{
  "n_kv_head": 4,
  "head_dim": 64,
  "norm": "rmsnorm",
  "norm_eps": 1e-05,
  "tie_embeddings": true,
  "optimizer": "muon",
  "lr": 0.00292,
  "seq_len": 512,
  "doc_mask": true
}
MLP neurons of a small language model. Each row is named by its layer, matrix (up: input weights; down: output weights) and neuron, and shows model dimensions 0-127. Each number is 128 + 24 x the weight over its row's rms, rounded and kept within 0 to 255.
After each neuron's rows, "fires on" lists the tokens most often at its 100 highest values on Wikipedia text that the model never trained on. A number after a token or word is its count.

L12.up636 [125 143 136 101 133  79 136 134 144 108 167 159 134 159 189 151 159 127 132 107  89 148 130  98  85 127  57 177 128 102 113 157 168 119 123 139 136 114 124 122  97 119 100 145 148  97 147 147 139 110 154 176 126 148 136 147 118 176 153  89 122  83 104  98 117 139 132 127 111 139  73 126 139 135 102 141 127 106 104 155 153  89  99 113 148  83 108  93 132 142  73 118 123 112 117 139  83 136 127 159 134 132  76 124 128 133 148 121 108 127 143 127 136 139 156 127 144 153 106 142 129 133 113 156 125 108 167 154]
L12.down636 [132 159 134 148 159 129 125 130 110 136  79 133 157 139  77 127 117 143 133  88 113 110 115 119 125 110 150 173 124 172 136 104 145 116 118 148 120 114 126 142 193 146 107 120 110 128 142 154 116 142 107 132 165 152 133 128 131 117 169 152 184 151 157 109  93 131  77  97 149 136 161 145  84 103 123 122 156 115 151 132 114 137 131 127  89 123  98  76 132 122 123 102 105 124 153 165 120 112 119 125 125 142 159 114 134 132  82 132 141 107  94 152 121 120 151 152 153 139 162 109 150 145 103 163 135 119  95 132]
fires on: " S" 19, "-" 16, "ed the" 9, " | " 8, "ed" 8, " the" 7

L17.up765 [109 105 114  92  75 139 170 175 146 145 165 171 134 123 137 113 137 125  86 147 114 105 135 126  98 116 135 177  80 170 166  89 116 156 142 148 119 124 136 164 156 145 133 113 132 152 112 124 125 140 118 129 135 155 179 118 121 126 127 143 144 102 119 123 132  90 166 141 138 122 138 160 119 135  72 127 131 147 113 165 115 145 131 128 114 157 172 138 133  99 154 124 157 141 196  96  82 113 129 168 152 122  81 115 172 113 151  94 128 166 100  97 180 170 135 104 133 140 176 121 140 154 113 164 152 126 103  90]
L17.down765 [143 139 119 131 102 174 106 133  75 152  99 170 144 146 133 138  54 136 127 144 141 133 177 150 139 135 123 100 119 101  79 117 163 135 154 120 141 129 147 164 133 133 125 143  95 141 139 174 160 122  66  98 141 144 134  91  82 131 140 143 125 157 130  97 111 129 114  97  96 117  99 149 106 157 124 126 126 125 156 132  63 142 123 157 125 134 141  93 105 109 126 111 169 125  95 132 149 155 163 115 123 118 110 114 121 122 101 109 128 121 126 148  77 107 106 182 125 139 106 158  91 142  81 157 128 139 128  98]
fires on: " Ar" 26, " ar" 6, " p" 6, " n" 6, " Ab" 5, " dam" 4

L12.up567 [154 125 130 100 173 100  76 159  77 132 158 148 106 128 100 109 129 165 104 121 144 123 122 146 142 100 179 122 105  95 149 123 184 107 162 132 140 136 109 138 151 154 140 115  99 117 152  97  76 148 145 103 189 119 135 161 181 110 134 172 169 134 127 117 157 133 114 152  99 148 118 130 103 112 106 127 152 127 111  78 159 134  98 120  97  77 144 127  91 128 108 106 131 152 115  78 140 140 162 121  95 146 116  88 130 136 112 153 114 140 137 134 118 165 155 107 107 110 125 161 118  92 150 135  97 156 138 137]
L12.down567 [101 112 144 125 115 129 131  95 138 167 134 100 143 134  91 127  93 104 142 119 113 162 127 121 109 100 122 108 125 122 115 103 129 139 131 109 121 133 153 123  99 132 129 132 135 147 115 143 135 110 153 125  87 121 152 121 192 127  92 100 153 187 158 145 148 122 121 113 147 119 130 166 109  76 130 149 119 124 108 112 154 115  93 164 136 109  92 157 144 118 121  90 161 127  69 100 152 163 104 103 103  95  88 155  97 135  91 166  80 132 111 128 113 168 167 110 107 139 155 173  78 124 139 111 149 148 161 136]
fires on: "." 30, " Mill" 6, "ang" 6, "p" 6, " Mark" 4, "ik" 4

L14.up85 [103 136 145 119 105 134 119 136 133 137 149 110  74  99 138 106 129 141 122 117 139 142 100 141  92 145 162 133  94 131 155 125  64 181 170 170 136 122 119 117 126 119 165 111 114 117 168 126  92 112 110 117 120 161 134 141 106 133 149  97 137 110  82 145 128 109 107 155 124 130 180 103 146 105 145 137 136 150 104 129 141 110 148 118  91 125 140 176 104 123 138 143 140 140 124 154 107 103 130 106 128  82 143 119 112 128  97  94 135 147 134 142 130 117  94 127  97 123 148 164 152 108 129 137  88 164  71 130]
L14.down85 [126 113 169 123 142 129 139  82 153 157 131 125  93 134 154 152 117 140  99 146 132 107 156 169 108 127 131 109  85 131 134 106 127 135 109  99 145 114 120 139 120 137 158 134 157 147 134 120 114 118 140 120 125 167 127 155  87 109 163  89 136 122 115  81  88 153 113 112 128 103 129 117 141 100 118 124 128 102 174 113 169 135 122 176 154 151 122 109 145 134 104  82 142 135 141 172 109 139 141 100 177 142 131 112 111 152  93 116 130 154 104 162 124 133 128  84 112  77 144 122 136 131 107 145 124 110 154 133]
fires on: "1" 72

L14.up494 [111  88 131 149 139 147 128 140 146 131 143 127 112 136 137 119  92  94 170 179 102  99 121 114 121 153 110 146 106 131 135 133 125 127 138 127 100 158 146 140 141 138 128  95 143 133 134 116 128 142 110 114 122 123 129 115 145 158 110 102 133 108 113 119 142 134 108  90 130 105 127 133 141 137 133 128 142 132 139 145 150 101 113 113 167 146 101 162 158  99 113 127 101 113 106 155 146 138 120 168 150 114 111 158  85 125  99 141 207 174 104 131 153 141 122 197 166  95 124  81 152 115 154 125 108 114 155 124]
L14.down494 [138 121  85 147  99 150 124 105 119  83 124 167 140 129 146 139 136 118 111 119  67 133 126 109 152 141 117 134 115 121 128 115 120 127  43  95 142 132 108 157 106  84  93 119 173 190 114 155 137 137  84 132 127 162 129 145 141 113 108 101 166 132 122 136 133 129 103  93 128 141 117 147 103 148 127 116 123 120 109  97 131 132 130 131  93  92 139 104 133 139 119 168 113  96 142 169 159 110 131 122 134 122 121 111  98 142 127 108 162 150 101 102 100 150 131 140 143 148  79 112 134 174 113 137 109 144 132 125]
fires on: " Be" 17, "e" 13, "ve" 12, " se" 7, " Se" 6, " Me" 5

L4.up210 [111  97  94 105  96 118 152 154 157 157 129 123 163 153 129  89 174 116  92 147 145  99 107 140 131  82 121  70 124 216 130 125  94  77 109 158 138  70 113 145 143 101 154 108 151 130 146 127 115 129 137 112 170 118 132 111 131 137 140 132 151 137 157 145 104  89 154 147  90  89 115 134 136 149 135 158 114 125 113 129 118 136 135 132  94 112 146 132 156 109 160 134 145 152 113  85 121 172 122 153 141 148 150 131 140 116  88  89 131 113 129  98 142 103 112 149 143 134  98 116 130  95  77 128  95 148 131 147]
L4.down210 [140 121 145  93 157 119 139 109 138 112 184 127  97 132 118 142 122 114 155 100 141 134 131 118 105 121  94 122 122 107 114 176  98 151 129 104 133 121 160 130 157 143 110 171 130  93  89 154 110 155 164 143 130 123 183 164 138 128  76 162  91 151 124 107 154 133 117 135 161 111 122 115 135 143 124 119 126 115 162 124 103 127  82 137 145 150 132 144  97 123 141 139 100 166 130  99 136  70 139 113 116 113 129  69  96 147 114 122 130 126 149 130  74 177  98 124 111  88 135 173  87  86 172 132 112 115 104 147]
fires on: " pre" 18, " min" 12, " fund" 7, " col" 7, " full" 4, " held" 4

L14.up425 [126 145 113 142 131 104 135 133 152  94 124 159 138 129 153 125 104 143 139 128  87 122 154  96 106  71 134 136 113 150  96 106 151  97 137 142 112 114 137 168 140 160 146 133 116 106 152 128 156 128 134 152 144  80  97 113 122 160 123  98 127 156 124 127 125 147  83 113 105 168 103  96 117 156 130 149 140 116 155  89 143 119 118 136 143 140 154 116 121 143 142 126  97 101 121 139  97 140 111 115 135 160 138 120 131 163 169 147  86 121 146 166 147  76 115 102 194 133 102  90 143  99 122 154  88 113 124 144]
L14.down425 [129  88 138 106 161 124 122 174 122 138 125 100 144 113 118 113 109 145 122 139  94  84 134  86 146 142 159 146 160 131 115 160 115 150  89 109 160 126 140 118 155 130 159 130 158  99 131 103 167 161 152 102 117 113 120 133 100 111 113 172 113  83 134 113 117 139 138 140 143 115 147 179 150  69 163 120 114 117 115 167 156 188 113 112 139 133 128 125 144 109 113 143 114 166 112  79 188 149 101  71 153  85 105 108  85 111 119 119 154 133 159 128 125 135 130 132  87 147 145 124 147 150 145 114 163 168 148 155]
fires on: " Cast" 11, "ant" 10, "est" 9, "st" 9, "ast" 7, "ost" 5

L8.up732 [ 91 109  96  80 166 107 116  96  92 128 128 116  95 108 134 143 144 119 134 173 131 162 167 126 129 160 133 124 108 178 121 128 144 114 136 163  49 126  95 152 123 160 128 130  92 139 144 129 155 141  83 145 148 134 132 161 122 142 144 123 127 171 146 141 125 139 119 115 153 171 143 167 167 109  83 155 154 128 138 130 164  91 157 133  90 133 141 125 136  78  96 119 132 108 108 126 181 127 162 140 144  91 137 122 137 161 125 115 130 160 130 130 114  49 124 123 132 131 144 102 117  85 142  71  76 136 127 132]
L8.down732 [132  85 157  96 103 138 143 116 155 148 133 120 112 153 161 136 131 160 111  83 143 139 154 147 115 116 134 156 137 132 127 153 118 141 109 170 134 145 123 106 136  89 147 121 149 171  81  91  98 162 119 138  81  86 102 129 131 132 179 114 153 163 109 119 150 113  79 121 101 120 138 113 131 142 126 159 118 142 126 123 137 122 101 116 128 146  84 162 108  85 125 147 156 121 162 129 108 151 115 166 125 144 124  60 133 129 132 123  99 153 133 133 126 126 110 117 100 105 115 124 150 131 142 108 102 138 126 140]
fires on: "." 51, "5" 9, "f" 5, "56" 4, "86" 4

L17.up91 [148 133 119 145 114 118 107 146 163 141 112 159 130  87 123 146 106 120 164 108 117 163 118 170 128 104 111 108 147 153  77 171 138 140 119 120 125 104 125 119 104 140 173  85  86 111 123 139  83  86 176 132 131  96 122 167 152 180 136  92 120 157 135 116 122 134  91 155 138 124 135 124  81 106 136 164 150 136 124 117 129 143 152 172 130 120 134 171 114  98 148 107 148  83 152 166 162 107 127 149  92 126 142 147 103 157 169 151 146 148 143 144 110 146 100  98 129 163 116 173 119 111 135 127  92 135 107 118]
L17.down91 [129 136 134 135 103 158 192  73 133 135 169 118 172 106  91 184 128 105 113 126 151 112 144 133 158 115 162 141 112 119 129  53 118 146 106  82 142  90 148 134 105 131 136 129 125 103 131  96 155 131 145 110 141 132 130 146 125 123 104 119 122 163 116 120 148 147 121 118 160 108 131 139 140 162 151 171 108  92 152 146 130  97 111 150 172 139 115 223 127 170 130 112 114 141 124  87 140 121 102  82 168 166 120 137 158 129 124 123 151 124 171 124  93 110  88 160 108 132 120 102 125 154 139 141 134 106 187  96]
fires on: " | " 18, " " 14, "-" 10, " was" 5, " record" 4, "," 4

L5.up291 [108  90 126 157 107 131 120 126 150  98 108 125 136 104 105  88 121 119 130 155 113 144 138 140 115 129 139 115 131 184  98 121 145 131  87 171 115 115 110 110 153 137 136 131 102 148 123 137 101 105 113 119 131 143 114 122 170 131 100 143 131 110  91  96 100 116  87 148 139 156 144 117 114 110 108 117 105 117  99  88 125 133 138 100  86 101 123  86 107 109 137 126 175 125  64 119 117 137 129 127 121 113  92  94 126 114  97 130 147 106  91 146 103 140 129 159 114 133 121 148 132 113 145 137 155 107 146 132]
L5.down291 [115 135 110 132 161 148 136 101 133 126 124 106  95 142 130 135 149 107 112 148  75 137 161  88 126 145 137 149  99 105 132 128 142 127  97  83 129 135 150 152 113 102 104 138 131 163 125 124  96 132 122 147 148 132 125 134 143 140 109 113 153 161 144 139 142 135 156 122 130 105 143 111 104 110 137 148 178 109 141 129 101 105 104 161 106 137 144 130 142 116  74  95 121 115 109 132 124 120 134 116 130 121 141 136 137  85 148  80 121 178  85 139 116 124 138 101 144 146 140 135 162 177  87 161 126 102  71  82]
fires on: "." 30, "elf" 7, "led" 6, "ly" 5, "u" 4, "7" 4

L4.up399 [148 162 141 133  83 137 148 120 117 174 128 138 110 146 130 144 117 125 136 204 133 138  98 127  87 159 136  67 173 123 110 123 103 120 119 148 124 131 135 105  66 114 129 129 140 125 106 137 118 124  99  99 104 197 168 116 154  92 111 120 127 109 127 102  95 136 138  80 119  90 139 140 127 147  92 131 147 136 116 120 142 103 155 101  91 158 137 127 159 147 146 144 202 149 129 114 107 158 150 130 134 117  79 183 133 107 122  96 106 110 129 113 114 167 129 155 141 154 138 141 137  85 115  82 116 142 115 130]
L4.down399 [106  68 138 115 129 120 165  96 126 152 101 127 111 135 179 150  98 114 127 147 125  92 173 169 132  97 117 126 144  64  99 141 168 137 123  82 127 142 102 149 155  93 157 113 120 131 112 102 113 104 142 137  69 146 130 123 151  94 143  97 149  72 142 144 135 146  78 131 196 122 132 140 144 109 119 101 174 176 134 140 158 138 148 124 139 131 129 176  92 179 148 114 138 147 143 153 146 170 119  83 129 144 144  95 119 139 100 120 117 131 158 156 150 114 112  98 126 110 130 121 138 124  94 132 128 112 152 126]
fires on: "1" 21, "8" 15, "9" 10, "5" 9, "7" 6, "4" 5

L14.up657 [125 152 124 102 142 133 141 130 126 126 153  91 103 148 144 131 153 115 106 152 119 120  92 175 140 133 100 147 128 111  94 153 106 139  95 141 110 126  88 142 131 118 132 125 114  95 111 119 124 102 120 157 166 120 141 154 144 130 135 136 122 126  98 126 136 161 154 126 125 163  65 143 179 153  97 117 133 161 123 167  93  91  85  90 127 111 117  86 139 120 119 103 145 121  82 110 168 144 126 144 139 123 104 136 126 149 150 120 163 132 167 109 113 114  98 102  80 157 138 132 157 171 120 106 144 136 135 161]
L14.down657 [101 115 195 159 135 134 138 125  88 121 102 126 117 136 104 106 136  80 116  77 166 155 122 145 154 136 114 128 119 158 123 133 112 180 105  98 118 144  65 132 164 128 131 116 140 131 157 120  97 142 136 128 100 155 120 167 104 133 118 120 145  67  79 146 130 133  97 132 154 160 170 146 147 132 141 142 135 149 126 130 181 119 154 148 111 186 139 130  94 128 156 141 134  83 143 120 146 106  96 134 151  81 139 132 109 103 134 147 125 100  97 144 156  84 125 127 117 117 135 110 170 162 155 171 125 139  90 152]
fires on: "," 28, "1" 15, "2" 13, "|" 7, "4" 6

L16.up263 [148  84 127 131 139 142 138 158 142 110  89 161 113 147 125 108  87 144 130 157 143 188 105 123 123 133 125  95 124 166 134 127 111  98 100  95 146 180 155 160 133 148 127  91 131 146 112 134 133 140 149 145 121 168 152 118 103 147 168 158 158 116 128  71 151 166  86 190 127  90  85 108 136 133  96 183 119 161 124 105 163 130 118 155 155 153 128 171 114 107 142 147 121  95 142 129 164 121 116 139 142 131 122 134 115 142 132 148 105 119 165  70 149 168 113  98 112 145 131 151 135 154 141 131  93 130  78 144]
L16.down263 [124 147 141 114  93 111 157 129 100 153 159 107 117 127 117 151 105 108 142 122 121 124 132  80 128 143 151 100 143 127 125 127 122 139 137 104  97 110 119 140 110 118 134 117 110 126 141 138 117 157 122  91 106 146 124 108 146 148  75 139 156 147  98 125 130 134  84 110 132  90 149 145 135 128 130 142 112 152 129 122 144 120  96 151 138 107 138 255 111 122 106  98 157 140 164 146 122 112 116 125 150 175 139 108 152 142 156 142 141 109 132 131 120 164 103 149 146 111 131 125 118 100 146 112 112 151 147 133]
fires on: " | " 31, "′" 23, ":" 16, "°" 10, "; " 9, "-" 4

L8.up574 [ 76 154 120 100 147 116  93 124 104 171 123  96 134 106 160 104 128 134 135 167 162 136 110 177 100 134 128 119 111 165 127 119  90 114 109 158 126 154 146 105 146  74 126 127  95 165 106  97 118 158  87 138 148 127 152 166 146 150  90 140 155 173 122 156 135 144 157 148 114 121 150 130 121 119 144 137 141 110  97 108 168 110 135 128 101 121 133  70 105 106 164  65 168 130 116 116 148 136 102 104 128 100  92 106 122 192 148 122 134 136 124 128 110 104 112 128 143 134 109 187  97 123 138 145 151 100 110 124]
L8.down574 [109 112 125 139 120 118 162 103 124 129 130 120 117 127 138 124 145 128 119 117 143 150 104  93  95 136 144 147 145 121 116 128 138 143 131 117 125 142 164 150 138 101 107 131 139 180 139 100 112 126 133 141  92  93 164 111 124 103 154 135 155 103 131 137 135 120 136 160 108 125 140 152 172 158 146 158 140 140 164 160 198 104 123 159 162 172 136 100 132 122 130 145 138 117 102 103  86 191 133 120 114 111  74 128 134  59 150 139 102 107 107 135 127 135 157 111  96 124 125 146 159 181 128 114 115  89 105 130]
fires on: "." 64, "2" 11, "ip" 4

L16.up1007 [ 76 110  83 156  78 129 154 177 141 123 132 171 125 142 106 121 151 122 136 134 135 141 118 148 149  96 115 117 119 171 112 100 111 131 135 167 114 167 127 137 116 125 148 123 119  96 117 112  91 111 124 125 134 109  90 156 150 197 141 140 157 127 131 134 157 106 114 149 119 123 153 166 128 101 106 156  96 126 108 108 117  90 143 112 115 136  85 146 135 101 188 135  99  99 121 128  84 122 114  97 136 121 121 125 100 138 161 112 136 141 139  78 153 123 129 110 127 159 163 115 133 116 148 143 132 123 169 115]
L16.down1007 [121 157 139  90 127 136  95 101 140 105 104 128 127 143 121 113  85 154  80 116 120 151 173 139 137 156 121 120 144 119 113  88 116 138 155 110 104 136 145 120  83 101 130 100 104 166 133 141 180 120 134 104 129 103 180 145 130 112 123 145 128 156 150  88  98 147 156 102 143 123 136 103 173 124 161 102 155 126 156 131 121 116 100 102  90 126 146 156 135  95 166 114 138 108 108 154 118 103 130 148 158 144 127 155 137 121 129 114 151  94  84 140  84 121  97 154 169 142 144 109  70 114 130 118 128 104 128 145]
fires on: " Ar" 32, " ar" 8, " El" 7, " \"" 6, " E" 6, " Al" 5

L17.up507 [150 130 119 107 108 138 113 167 175 145 104 168 108 106 128 116  80 136 161 140 148 166 110 123 102 133 154 169 131 143 171 130 128 136 143 141 134 157 162 100 132 117 128 165 134  97  87 119  89 153 121 160 116 122 103 173 131 122 157  98 125 150 159 113 150 129 160 130 126 128 112 118 151 168  77 120 129 111 145 120 144  97 151 154 145 167 141 124 104 136 107 110 111 107 125 112 166 132  96 128 124 137  99 116  84 149 141 165 142 161 104 138 132 117 127 160  88  77 121 159  76 178 138 123 123 103 155 126]
L17.down507 [114 144  91 100 122 135  86 124 111 134 108 113 108 135  87 146 168  99 124 125 132  99 110 152 119 134 117 124 105 135 121 133 160 100 168 117 111 113 136 126 145 137 152 162 136 170 114 156  94 116 108 129 194 110 108  92 129 150 119 144 191 138 124 114  99 121 105  96 142 172 101 167 130 133 159 141 102 136 129 119 111 136 113 105  81  89  69 126  91 133 141 126 130 115 131 162 113 111 131 141 108 119 160 109 120 140 124 141 158 140  85 145 125 113 106 130 147 122 154 130 159 122 103 178 113 143  98 119]
fires on: " " 18, " D" 15, "-" 13, " | " 6, " the " 5, " t" 5

L17.up193 [105  99 114 119 101 101 151 150 117 137 159 129  93 156 141 133 115 135 137 126 143 145 106  72 104 147 196 155 129 158  88 187 181 139 124 174  99  65 141 113 137 124 113 151 141 102 116 117 138  90 126  92  98 129 172 155 109 128 125 107 145 116 140 157 155 113 138 111 161 101 139 130 121 114 151  88 139 145  89 160 158 126 171 138 164 136 124 137 129  97 136 131 158 126 111 140 159 114 125 117 116 162 127 134  97 138 136 104 140  91  73 129 145 165 132 116 132 149 170 112 130 100 130 124 102 127 130 142]
L17.down193 [105 135 137 120  94 138 110 134  86  91 133 124 151 133 143 114 168 148 130 121 135  99 118 145 149  91 117 133 121 121  86  79  94 123 114 143 120 123 110 146 123 108 147 130 143 139 158 145 135 182  94 130 169 141  76 109 139 119 136 144 125 142 136 145 144 109 159 138 101 142 118 166 148 139  91 137 114 100 124 126 100  91 110 101 117 152  96  94 164 123 184 129 141 133 122 157 132 116  93 133 134 144 105 131 125 135 143 118 119 137 143 138 133 164 186  85 129 162  90 134  98 133  91 128 130 162 109  96]
fires on: "-" 28, "." 27, " \"" 18, " M." 4

L6.up126 [110 117 119 154 154 108 146 130 129 124 128 137 146 116 128  98 120 108 171 119 165 184 137 149 106 134 132 147 118 177 130 141 144 110 158 173 143 159 149 132 142 147 113 146 139 166  93 130 133 161 121 173 123 186 123 135 120 148 124 125 107 113  86 152  83 158 111 133 107 159 129 143 131  82 133 165 171 108 139 149 166 142 123 138 148 142 144  96 119 157 120 103 104 148 138 134 112 122 124 124 123 178 106 148 145 139 132 129 159 140 105  91 143 134 109 107 154 132 115  92 110 102  83 131 148 151  98  98]
L6.down126 [146 130 178 112 135 160 140 130 152  84 117 112  80 132 120 130 147 101 124 147 123 132 157 128 170 126 171 118 107 117  99 141  91 154 135 114 160 129 141 132 154 104 120 129  98 121  91 142 144  99 156 132 130 125 102  80 119 131 135 119 147 107 151 128 121 129  93 116 134 121 168 109 151 133  91 119 145 117  79 131  95 109 132 147 116 132 110 127 116 162 128 119 142  78 109 125 126 113 116  99 148 136 127 116  85 122 122  96 175 130 166 141 151 125 168 117 134 118  64 100 118 179 130 132 101 130 134 123]
fires on: "i" 20, "o" 13, "ri" 7, "ard" 6, "ol" 4

L17.up103 [119  97 169 134 155 132 123 100 155 124  98 111 125 143 118 135 148 143 132 131 134 143  89 111 124 156 143 128 151 113 144 153 104 127  92 142 160 152 105 139 114  83 105 110  99  71 160  81 108 130 115 119 196 143 134 152 106 159 151 145 159 153 146 104 138 117 124 123 144 137  84  67 105 104 130 116 136 148 150 113 148 145 113 136 154 145 126 145 121 105 133 153 140 131 113 150 142 136 119 103 109 121 116 143 138 148  91 176 135 119 132 137 125 116 117 110 138 124 145 138 145 113 122 169 140 140 161 122]
L17.down103 [ 98  99 181 124 134  89 148  97 100 125 135 124 105 183  93 105 115 104 102 132 106 162 118 122 144 118 131 163 129 132 123 118 129 125 108 133  93 110 108 122 109 145 146 133 155 133 120 166 107  86 143 117 101 145 130 106 179 129 101 149 165 158 151 132 125 117 154 105 133 129 145 177 126 129 126 122 117 140 130 129 112 158  73 181 150 132  96 122 115 137 128 101  87  92 111 110  86 130 154  93 117 129 107  71 107 130 156 100 141 108 142 135 118 156 166 165 152  97 152 163 103 103 157 103 145 150 147 164]
fires on: "." 79, ":" 6

L5.up384 [157 126 144  86 113 140 144 159 156 127 161 207 130 101 118  63 145 137 115 100  81 172 129 106  75 149 161 105 105 141 111 135 141 134 118 110  92 102 120 119 166 139 118 107 182 106 116 152 139 108 140 150 138 116  97 142 157 155 122 156 109 136 134 158 138 157 134 125  80 115 129 104 164 132 137 156 120  92 112 149 145 127 128 129 132 114 112 101 129  82 109 132 133 118 106 111 114 106  87 143 123 110 122 148 114 138 120 116 145 146 141  74 132 156 118 143 142 183 125 163 126 151 192 145 104 129 132 102]
L5.down384 [159 130 146 154 154 144  96  96 155 158 111  86 141 165  96 154 140 179 164 148 154  95 152 173 120 135  98 126 167 158 120 175 119 152 164  81 166 152 115 142 107 126 146 137 144 129 110  67 139  97 161  97 118 145 130 114 125 144 114 161 127 124 162 137 105 129 109 121 162 140 186 135 107  98 149 142 140 121 146 132 141 123 130 168 127 105 127 128 147 149 131 150 139 137 150 131 168 152 139 118 127  99 173 152 110 158 102 126 129 122 118 177 116 118 131 129 124  82 136 177 170 124 108 102 109 139 126 163]
fires on: "ight" 13, " were" 12, "as" 9, "ak" 8, "ers" 8, " took" 7

L4.up998 [137 123 141 109 144 137  98 128  92 125  94 139 128 155 138 114 165  92 132 140 123 186  98 160 164 141  99 132  99  79 115 127 122 112 115 143 138 118 157 150  84  76 143 138 141 138  90 112 186 117  60 108 124 128 137 126 137 125 111 159 134 139  88 103 138 122  88 131 169 139 145 165 110 140 110  89 162 165  98 151 133 102 147 148 154 186 126 192 118 123 133 142 131 108 138 144 123 131 131 135 127 132 111 134 154 156 102 191 120 105 113 171 103 115 131 139 108  95 162  96 130 135 138  97 155 170 134 132]
L4.down998 [134 128 110 155 123 106 141 140 164 130 118 143 142 127  78  88 101 135 122 125 134 123 122 176 147 126 157 156 124 116 110 137 132 132 117 131 153 153 126 157 119  91  98  92 156 116 170  93 132 156 149 109 168 192 152 118 116 153 119  72 187  88 177 142 101 148 160 184 149  67 121 145  99 166 110 107 133 121 120  89 156 114 125  97 108 103 127 122 104 110  93 165 128 124 113 166 118 124 147 150 157 115 158 154 111 111 119 143 106 119 117 113 185 134 127 153 147 129  90 145 141 135  88 140 124 134 162 138]
fires on: "i" 24, "z" 9, "f" 9, "ise" 6, "or" 6

L6.up93 [140 150 123 151 100 146  96 122 114 136 150 128 127  93 116 111 105 137 105 151 105 150 130 124 137  87 116 117 118 123 156 120 142 102 132 134 116 173  87 125 121 112 165 155 121 142 130 133 161 131 133  81 173 102 135 162  91 140  99 122 169  55 112 128 147 107 129 146 150 119 158 145 162 140 145 149 116 110 106 141 150 118 164 121 181 117 123 115 137  99 131 137 149 116 114 126 124 177 139 125 108 150 117 107 150 107 114 182 121 119  98 149  98 116 129 108 102 116 131 103 171 161 127 101 118 133 145 126]
L6.down93 [156 118 131 138 146 100 177 129 133 165 113 165 115 134 152 112 135 174 143 125 142 111  98 137 124 147 153 149 128 131  60 131 107 134 122 119  97 153 141 140 133 129 130 126 143 134 166 105 148 134 120 125 136 122  97 134 124 120 141 126 123 149  96 162 132 155  79 163 150 109 126 160 118 137 100 173 119 107  86  78 118 108 147 128 122 131 103  97 111  97 175 102 129 116  95  92  86 131 138 113 115 109 115 102 109  80 127 148 134 140 144 125 142 179 124 139 140 156 156 104  61 186 111 120 134 178 102 120]
fires on: "ed" 12, "el" 12, "-" 10, "o" 8, " \"" 8, "ber" 7

L12.up408 [139 156 122 130 115 120 100 141  96 128 134 127 175 124 121  91 146 131 126  91 148 146  81 108 122 126 116 145  98 155 122 152 153 119 116 118 148 143 163 125 130 148  77 147 114 147 121 121 132 108 145 141 129 100  94 159 108 109 121 128 152 150 138 141  96 129 132 166 132 100 109 126 145 118 103 132 122 124 135 106 120  89 140 139 160 115 135 151 109 118  91 113 144 147 149 119 118  92 112 160 133 129 134 170 135 129 139 120 102 106 163 125 155 120 126  99  90  97 207 145 119 154 104 124 120 137 121 108]
L12.down408 [131 132 134 135 135 128 132 114  91 122 117 140 108 143 163  89 125 132 106 129  90 104 132 138 134 110 141 103 169 145 132 157 108 160  99 112 142 141 108 116 128 124 117 125  64 127 157 164  76 149 126 137  99 143 179 100 148 144  88 136 110 143 157 173 109 119 126 145 115 172 103 160 153 115 146 108 126 139 126 126 144 140 115 115 143 150 160 143 139 152 137 143  95 133 135 161  88 144 113 117 132  93 101  95 112 170 156  88  98 118 169 146 104 190 130 138 145 123  90 133 154 114 144 137 111 111  96 159]
fires on: "an" 29, "h" 22, ":" 12, "l" 4, "′" 4, "i" 4

L5.up394 [100 157 157 137  96 144 115 157 137 153 154 128  86 133 170 149 172  92 173 144 117 106 120 106 140 147 130 153 115 132 152 104 129 129 126 155 141 162 149  71 102 142 149 108 121  95 118 109 128 133 111 118 158  87 157 135 112 149 123 115 135 146 128  82 134 127 129 173  75  77 100  78 130  91  83 145 107 131 108 105 161 118 118 126 130 148  76 105 165 111 138 120 123 167 116 131 143 107 133 115 121 121 137 104 124 157 121 138 109  94  94 146 129  93 112 113 134 141 143 146 130 137 167 110 133 129 113  94]
L5.down394 [118 128 118 104 155 108 145 109 145 113 116 118 143 153 139 104 104 171  94 133 163 167 114 135 144 134 127 114 158 127  79 127 117 174  94 147 125 112 116 143 143 113 109 121 171 131 155 139  91 106 186 148 117 101 105  85 141 147 142 109 146  70 106 133 130  98 129  88 186 122 171 146 129 181 137 123 121 141 121 160 107 111 106 147 125 118 158  98 145 150  99 151 114 116 162 125  94 173  87 122 135 149 135 114  89  88 117 151 132 133  78 120 184 137 172  84 135 115 106 133 137 151  76 132 143 123 131  85]
fires on: "\n\n" 36, "." 11, "p" 10, "om" 8, " | " 5, "all" 5

L4.up709 [135  85 156 138  92  84 105 101 148 128 134 156 142 136 139 102 169 116 134 131 107 110 152 116 121 117 143 190 100 132  95  73 130  93 152 127  99 116 104  98 124 104 148 114  86 139  71 167 137  99 126 108 155 168 127 175 154 103  86 135 131 121 117 132  94 102 115 124 134 138 109 148 110  80 129 191 134 129 136 141 146 132  91 129 174 162 117 145 107 118 129 132 104 122 155 122 117 120 127  94 128 150 118 123 155 123 165 157 102  84 139 153  67  85 151 140 138 116 104 136 122 173 166 188 106  55 172 116]
L4.down709 [144 120 164 142 182 140 133 116 162 118 105 105 130 118 152 123  94 147 117 128 159 113 148 103 134 111 145 136 135 134 110 145 124 131 119 123 123 162 138 129  89 122 117 157 139 150 145  99 182 111 141  94 101 126 112 132 106 149 150 105 136 168 151 128 121 146 157 142 127 142 138 140 128 129 123 129 100 105 168 159 139 158 157  93 113 135 106 125 114  81 107 168  90 139 130 142 152  99 124 109 113 122 142 106  92 146 129 138  77 132 127 142 142 120  93 151 110 106 153 124 140 155 141 114 149 147 139 126]
fires on: ", " 18, "st" 15, "ress" 11, "ed" 11, "est" 8, "nd" 8